config = dict(
    n_layer=15,
    d_model=256,
    n_head=8,
    n_kv_head=8,
    head_dim=64,
    d_mlp=768,
    vocab_size=8192,
    activation='gelu',
    norm='layernorm',
    norm_place='pre',
    norm_eps=1e-06,
    positions='rope',
    rope_base=10000.0,
    rope_fraction=0.25,
    qk_norm=True,
    attn_scale=0.13,
    bias='all',
    tie_embeddings=False,
    parallel_block=True,
    init='normal',
    init_std_qkv=0.0314,
    init_std_o=0.0,
    init_std_up=0.0314,
    init_std_down=0.0,
    optimizer='muon_variant',
    lr=0.0174,
    lr_mult_o=4.0,
    beta1=0.95,
    lr_head=0.0102,
    warmup_steps=0,
    schedule='wsd',
    decay_fraction=0.922,
    decay_shape='linear',
    final_lr_fraction=0.1,
    batch_tokens=131072,
    seq_len=1024,
    doc_mask=False,
    train_tokens=786400000,
    steps=6000,
    dataset='wikipedia_en',
)
MLP neurons of a small language model. Each row is named by its layer, matrix (up: input weights; down: output weights) and neuron, and shows model dimensions 0-255. Each number is 128 + 32 x the weight over its row's rms, rounded and kept within 0 to 255. Numbers have three digits each.
Before each neuron's rows, "fires on" lists the tokens most often at its 100 highest values on Wikipedia text that the model never trained on.

fires on: ",", " one"
L11.up663:109107110141148103139203133148098139132167168117183199103125186100103138170140124148144125086141148155117111073156109096140059172129132188065119124094101152090150102119166137138112148159067116128100178162115131143092094179079134136103094161143147159140118169077102058109171130143181120125162084134140147092058145111138111131167107104107146109076139133138164128133179156116163116138093082101143123107116160116138190187156141106134140113142154132185133165099075120145096054112103145151112122180101146152071199116042146142109114121150117084108112122158124115149139089101188129137088147112136121105151110106125191078084112159162111073103179146175089133112143093120132107116155157174241106139144143169129077070106119157105112152135060135180116128152154068189170145155159158
L11.down663:104104131130169169073108147119137129099078080163106091120128183116088166174146112128085110152111131148139136144131033125139114130158078128103148111170101148151131125099182159113164124068194119148110115058126120178092132082085141109124151162066127148120082111088092159161067135115097057169152143117073120109161097136138129140136146128123085089139111197184067147150082127147149141115163108159088163144144106154116095112114133120193142187156086163106083177158140128160155117167156172123177141192151141125147123099155138138074131085053150135088152078130123068055143145147145136121151117140102129142126147131141082162114112089190191123136144076168124183091117119123093095154085187100139161148154111050133121108136098053155056137099143175137103102133135189120100088135115119

fires on: "s", "es", "ies", " that"
L9.up113:126090174095088120156169150141137134127122149117107086161109124115067136140170180121105147142099152138094131158112120113100170132138090179111147075109156097132136199245057155100081117143060143162137088096146175098076093129118109119142142146138127130120119117124110120149147154175113099163045145096079160154117101100148093170151190086101132180171104097168180108123145111099124147119198103115077137175149156087123106102168107108120161124155181144103068134102134196164109116099153134162120135133125190186135122143153138129208150106123209106161140210137097134120071138147119120154111124102132125110100146131164130146206090128060155089126120114150128133131127093105114159135106169095104117121123109122093144107075183112113118107107232157179095163130104109124197168111149119
L9.down113:106078150118100180149115149191131080113172133166197098106086091121103177100112132174172115111134165096060080094102109107142120116169114135130118134116160055127094073113145072122142136154137136184147139141189090084065121122133118152167097112125150197145148153203138154145145135116169140147131199098124101121114150121175124135133130114117148158167129124081120157077084099105192098118169157116157122096172154056156136088136129185096131127102138023158125076140100123157106122114157142109112129143174110155131106166110143110105135109107138134074166076125143105142120136083152091159098148128111131153180080095137047128135134134149101158170150141081140163180099174069175140061129157097108178135127123109085093113136125132144187163179140075112118127150112205211105124150127176

fires on: "s", "ed", " died", " comes", " left", "d"
L6.up5:134087142151169165116159176152133104169182126069087131161160186131140174133056151116108120100164157226060051145099124159120144128158136183106137152124092122177111149177123152143140147137181182096154170176140116097071108110145117117088074171124128136095064115101113078093119129117160187147117074122114139114104106150143124117128150158125167125112111157166189089145107098117151133122127078088147094144180120098106185081160097109141123108144178177166070150073072094136160138117142118103141136188137119108104182154127118149031133096120135062112132081065146124123090112094082133150131098113180098144133130118089138145137109146132075120116154097172079138146115128118116073086137131142083136186102098144079158129087142079155148105131169107114097109177128147188197178127115144
L6.down5:134137073121121159127113096111127100136111150154132087048128166122145130102106085106175142100093130111114142145145146071098120152160116116162093158099131117165128102169093135182072156173194118114121184091170116089096121092164121185206086145158125129167159103175116158123124121116164136103150154170192088100123143157155107067177182088120181120140150094152137164104142159159112141100142175093072176131099149146109115105160110095092112161159205119046164130124130137153085120139126155080126158188163093197101133176131056103127156050170133081126087123127124082115097073083141153113125172162103109105085092125072136128087170110139118159120109095201117108138099093087169092145119102091134118116123137164096139081116130122128109147151165113165092112150061099185064175140093135

fires on: "d", "s", "t", "f", "c"
L2.up759:144091109174086085133089123160131151125082179091098147158124111096155084093123098066083083187112151132145098147134115099163104118146170165084096163173080120149132126123076123150115158106109179120072148135154100124123144081137118072113113117106102153149137106096109179105176143145108124055103182121132102140139086109155118130089096170104080113077177131138080129118145164099167058106088091133162138095107122158100136096140157158148093120137149187152140178051116139089160145116151100145153147149136089147114146168126146138152083082125165078119149099068141106173077119094093200105117163117174170153129159088019143191113145157142161176134102087124141085122165148120093096152153124109136170152116078167052153152146176075090119082168128128068168120149099161145132182114084160
L2.down759:164083117114186175155111081121107169125118140132119133111171103169168136081166113118096122159140140122147175105205103146099099127170145144128144093120144153170108104154107134157105153134108177163120086174154118116171150149136077174089149102109151087189151128084118168133155165116092161100127136096134086111166097160109117123118143127138158194199073140101118106145129159154176075097140170154150060084138085133121112080118088092105096141162134090119114133146105154087172141116090177109094124116119054154122069132145106070110124115074165081072137122176108186106162117058130119161138097156127142150165119068148123141123180127147164095113180137108142203171145073107176084171140148096144148153135150026113149126094095135172124152130059137095171134193130119215158105135152150

fires on: "ed", "gu", "min", "d", " directed", "th"
L2.up640:108124157121137127119126145124119117133130123068134168108121138148120172081162103084176156152131095135126115106091087153141141070157116122139113078135126141081125159120183182099117098099113148110151160132116111131115140077119118088108078089117096159130182098131154128149135136093125156133173148108151187133176144133158060091125075101085123094129111133158113141173102078084148125161039156105137128092154067103186130085145138116080147163152140163217099067055163091111108196133135148143187146162145160130121157159113086129085129166168118206083140107139124094144119111141112115151089177160177151142097185144086138129120041195153147225142100099125128141126097114148136101108111196173133160148106168138071118101130129132175134127120083128093089143216164171175175164101157115
L2.down640:130154096105071150139080102130141153149125144178098123134155178113122157178112192113167176124147157111114136158164141137100119162141164145173111108105157153125177107147076123141117116079174142177187129088123179117103082172179080109076153130111127121135160070181156070137087106152110073108167039158123104110176104119140199193132156115145159083165185188090105129079123117141121128116157134145117124124137092086080151182119065088181070128162086125089125181175127130120117153085089147086104103120107117155109138106092174103145133126065203119148135167079123199096122125156145131126142092094071108132117089123120082142166164091150121131124123171148148115110148143065114149189127042122156135134147108094204138133132148143131112097115145158133161103063097081130101152145147172

fires on: ",", " a", " be", " not", " was", " had"
L12.up571:055132139118146139137113110144109144164130212091093191097114161093155161101156115099181057070128177135145155109092135131133135101095086136083105125151166070115123071107103176158146156130091075116114088142182074159146098136107133095115146136168133128156120096129140071123127119149113110179173115131147104125149159127160161182134139146095127216107095089156129159122091186130129132097136079094128107167066178112107058142101122090105157135126092123139130152065140114138200127083128159163100109185120120160098136110129130140122123147142176115089051094102168145124097107101105143140111171154101117158118141111127133116106050113215079130124135197157162144141083076149157143111129103156230113111144124167103158126104074196130131186107121116157119141138059151171173087096114128
L12.down571:137140120157125139131115139102087131178144136135127147080150094105128098128162166115126127151120103182098137146132101161186149152095162141132126100147141126099197139121106150098085119143129135111141112103170127088105112100122175117079152116085127166051149157092062165164076155119134103121089105186140174108083058127157127088068088124140090150118118191102120147077226082131134134127123145096143125076157138123199160166088151088127101118125088149096152146205157078110101138127131118212125093078168128179112129161132081152148141112058140113134112136118163104133119076123119082138108149141108105064126143117171184098108075115120179097206113074099121096144125104088092151077080191132147136145174120185138160157137143166148130078202112123074082126114104068105140154148200113

fires on: ",", "\""
L11.up723:122159082132153138151151111113081118121144106125173138087071174082164169082102132166178038103156137146101155096111117117134062095104055163084106097049138179150108102175150112118100150116109170121173211130120086147081099142133149097140136150069129160124102138110107112124077139132135088143136079114135094116101153115164192177120172135111111155140170123100136140178111097125157117134152111062114124149070149073152101134123148084107065144107115083124142144129108111095119128075043137092156053189115174162046131118091167118112145110139193097099100122166130151090121131108088130076149083153099086125120132107142181182093063119167116111116147078147147100118103108137139128130083131157123148127132143192165117095073129166091159134129129084116137070190143133118147118137200134
L11.down723:138158094193131071100121147182148112097107153125138145099081113134140100134160098148129091120066135183118090136144171133099151108181166138124127128144135168121174132114148089114076148128132144134093080161116134105131055125081171129097129148123105085136094150097096148127144144142072084121140153065107136077116135161155134117133097128128092153092090129132096163093192131126118139132154155163137159179149121158117152135137133110109107115141034151127122131177111132178120084131123116203176157089147166068124098075122058177075061147100184123108109098082130153136114105107147131056131093126183128123144079118132111121107078147136140128150123128201143081143103138075115089097098157165089128143098125255117061124109137099136185071146094159132100176127144101119147178112123127

fires on: "th", "ed", "p", "nd", "ho", "as"
L6.up707:077080133175155100100097143152068136178136123129126104137132131103179118131117136133112078148138164168154141131148101143151099093136152157133150078112125129116154113158193139097162137131212083055078101117158172139167106125085096092108104118122118135138127094140149156125172086148079143095143120128144171131073138066110166117160085128108072149137160136232084110109122139059131080139067084108154069117133156111194179085116182117136138064105130095142126133117156132094135131122125081139227109158110142133067141079109154120106109132099103126112064081172139139142134136074127135123068133129118121137157081114098139169151159191160179080134103116129107218131148177133145131079140133149167137164117080178095154145093179210106149168109099172090092124130126126103103171151117158
L6.down707:162128058101122184159140122151142148105139119087132116116117156133113112144180104125149145126071149124156100137089117137166135094099140209178142141116118114100108109134126175106089084058103112136109152178112098101102129133133146155139162148106107121159121121108164107108162122110104116124163096110112139143210140144104085182098091174116163131095159140176139099079126105139148140126100159132071101128129129139148193141163176160146114127152167121170152107178131180134097129113075150111149161128182092030163144187144235055067118076070123090137121125119182141122116127065120101118176134163176180157115155116138127131145173147154135054107148155115137165154159105118142156044127091113182146164137105064148168120109146064080068167136142142173149125154100111136172146037121155

fires on: "ile", " Gal", "e", "f", "il", "ic"
L2.up228:143111123119085148117109123107081162163081140149127166097088121146209113176089107196099115119150092136080167134088170182120175110067128083144129159140082077122101168143176113093119133120154088115116144130142115105130134149103185169108126153118055065162112112164113183184161108128105151163097172167144133127127126154128118146139084136121170126159151104106111122126101155121134185142117145086164184134130139109163099162113137066095099108145149170112084077123142144097122112178093152132093173215094126154196088137175199130148144052138137120138134148065112111083152101083130146162115126126169086140160069113098124167202121094157123161129144079137113121143125072087150126158175123176103126099078124129137179203051118146137128128163106132113117085132129125025116113153111176
L2.down228:091128143160188100198119094115097161112133096152155169118130120151139128134108112164079136157103129139088135147093135147115084179167157215145136115152145141142147130175157135113108101115143108113165138129101093082168085142088134094100101124123142145106110127137105100092127060111060115096205107145168163147154175131112170170110175101102144171090172092127064134058082098095129148132113061101180095144119071102135108089079105111102142086166111108210091133074143123135023096085107135150118132138105098067157173140140108103112122095138149153101153165127194095135166099180154136185130123155154144124072130120187158150161118140130132100122157061220107099146111133139123151097138108136097132135120115126113141114145148126130232138149144141186192138154116079159116129086073100

fires on: ",", "),", "\","
L12.up332:090183079106150107076177084134098132120069171153144161055092067125121139067163104150101143119111146122144155148130139121082071180110078202083152172134110106112110150136117190157149153121152122104087103071085070173142091102103123113078099117126159080138077123094101090076151101110108070186151116111131206079085123120163168161145133164062096108110141110130170182187112131124179103134143118067142114074157171141181079138126155094175119139116054135101187105119107100118152117118098156106109101191130124132156183120107135123109138136159165136089155105081134112124151143134135131074080143138138131125143119128099095135096105154146125072166157131151171100147133126161094102123127129200111098162144121148123090073090084149158169173119117169144120055084091104131135083162103166
L12.down332:120138151087133152197133167131094106119093168154120103089098176133086111124122116173148163113125162198120134128158102092139173158136037105120155125135093167127140108104150128136179184137148124137141132138095112114122137113129135104093105111136126127136154150150095035158139151056137085079131094098124111122084076124072150148110115201179152125123082141136157152117170084150125113098120100145088203138087138168061132081151134107093126124122106127117143131178162115135096097148165183164123122166116118146045186174094110081128170109097156143134160095124182138121081130131123123146173106092095060144098149148172119118056120124123099075191068149209108144108113075093129090094105110136155120132105131240096129162100173116156140113173132180083096113181136173076115102107131141

fires on: "s", "ts", "es", "les"
L9.up590:161137088168112154158211133151174156146088137137077157216147157120110111057082155105100113138082192107075131102139182211090092145135095158132123151173096085085130067191077103097114137094173178153123098155199151111214098161147167118138148131130130158137122118099178126095116171142143096150072123046069104149134149133161080080141137149098151173118109110181114136152169096126141125112137153111152134136147148159122130070129169142112134127146051115151144107177092109101147137207114120138101143138110142181132191132153086092144158075141122092179093143116102175140095143199111123098099145127125131148089109149132116138138085159104155089108148108123134176150074079136124118078140141122126102104190145144122103139142152193156122149185134143150110142086161137080119146106177124
L9.down590:097038094123126135083108158143134150091112123107088096114155092102116101067111118146134104143176110112103173149148131175100136136147133159121120140138096066138098139123083070090135125135145065139154177144125159163133080099146176145068171067115116119141090092176095140170166170145138120114122206120078083142150156134173151115160133144118139139175142100125092177084137131110142197156123154087163089140209118111147117094182153183139109181097113140126104116108207170113108160072137050084135218132161108140110091130174143154147125151124117177096127156130197176127112091106109083137181116167107106155174137141139091058148145107144132065117113119193135135123115076165105162129067149147097116092133102069145156123119139165140141134147197096099094140118097184132103129143190115

fires on: "f", "gu", "fi", "lu", "ic"
L4.up442:164111121065150112066120152115095127122114179124103144104138190087155114158122104107163137108126144124135076129040186104132114132126162061148156152150081127134124183121091130147150130146137103146104125128131137130247113110152126144110097102126116108058120163126087087083103134176116100089129105129145142136180156128115141227105075150075161134140142098129119103130187154118102196129155070081154129187108160170163154127136122116110117127118182134119111128110084154083167177113139155150095165134147100074162126100148188128186100155129143121092106227085123091154168121107174121165156092180130123138150180115151113091219134108134074086152131134086117075111128080155148075081117142114144074166162201111116140116106120134110153103156108069152119084135163132163147148094125153
L4.down442:196179132143146142100110116110136116171134176176136162092171180094117128121153130092140084134171115148155130163057178084108122150066076126104165087141149115145092110119130134068086139169150146169097154129085141069162142114105120094133124099092173134089092138155123087050150106168135175099099107151152127113149130135125094142060211166152125111152181132104068113143139112129115172128160104085149131146126111159150123074115095067127113129127205172129116132177136075134131119103115043140137151142143125093141182133101143162189106120146075099040102119108080109129143157068123167098143112158171189089157207110128069105152161133177152160141087133094130117110150175137126113125109155158125053088146121128184105121147106163183135162185142120157135168137147116175126120137062141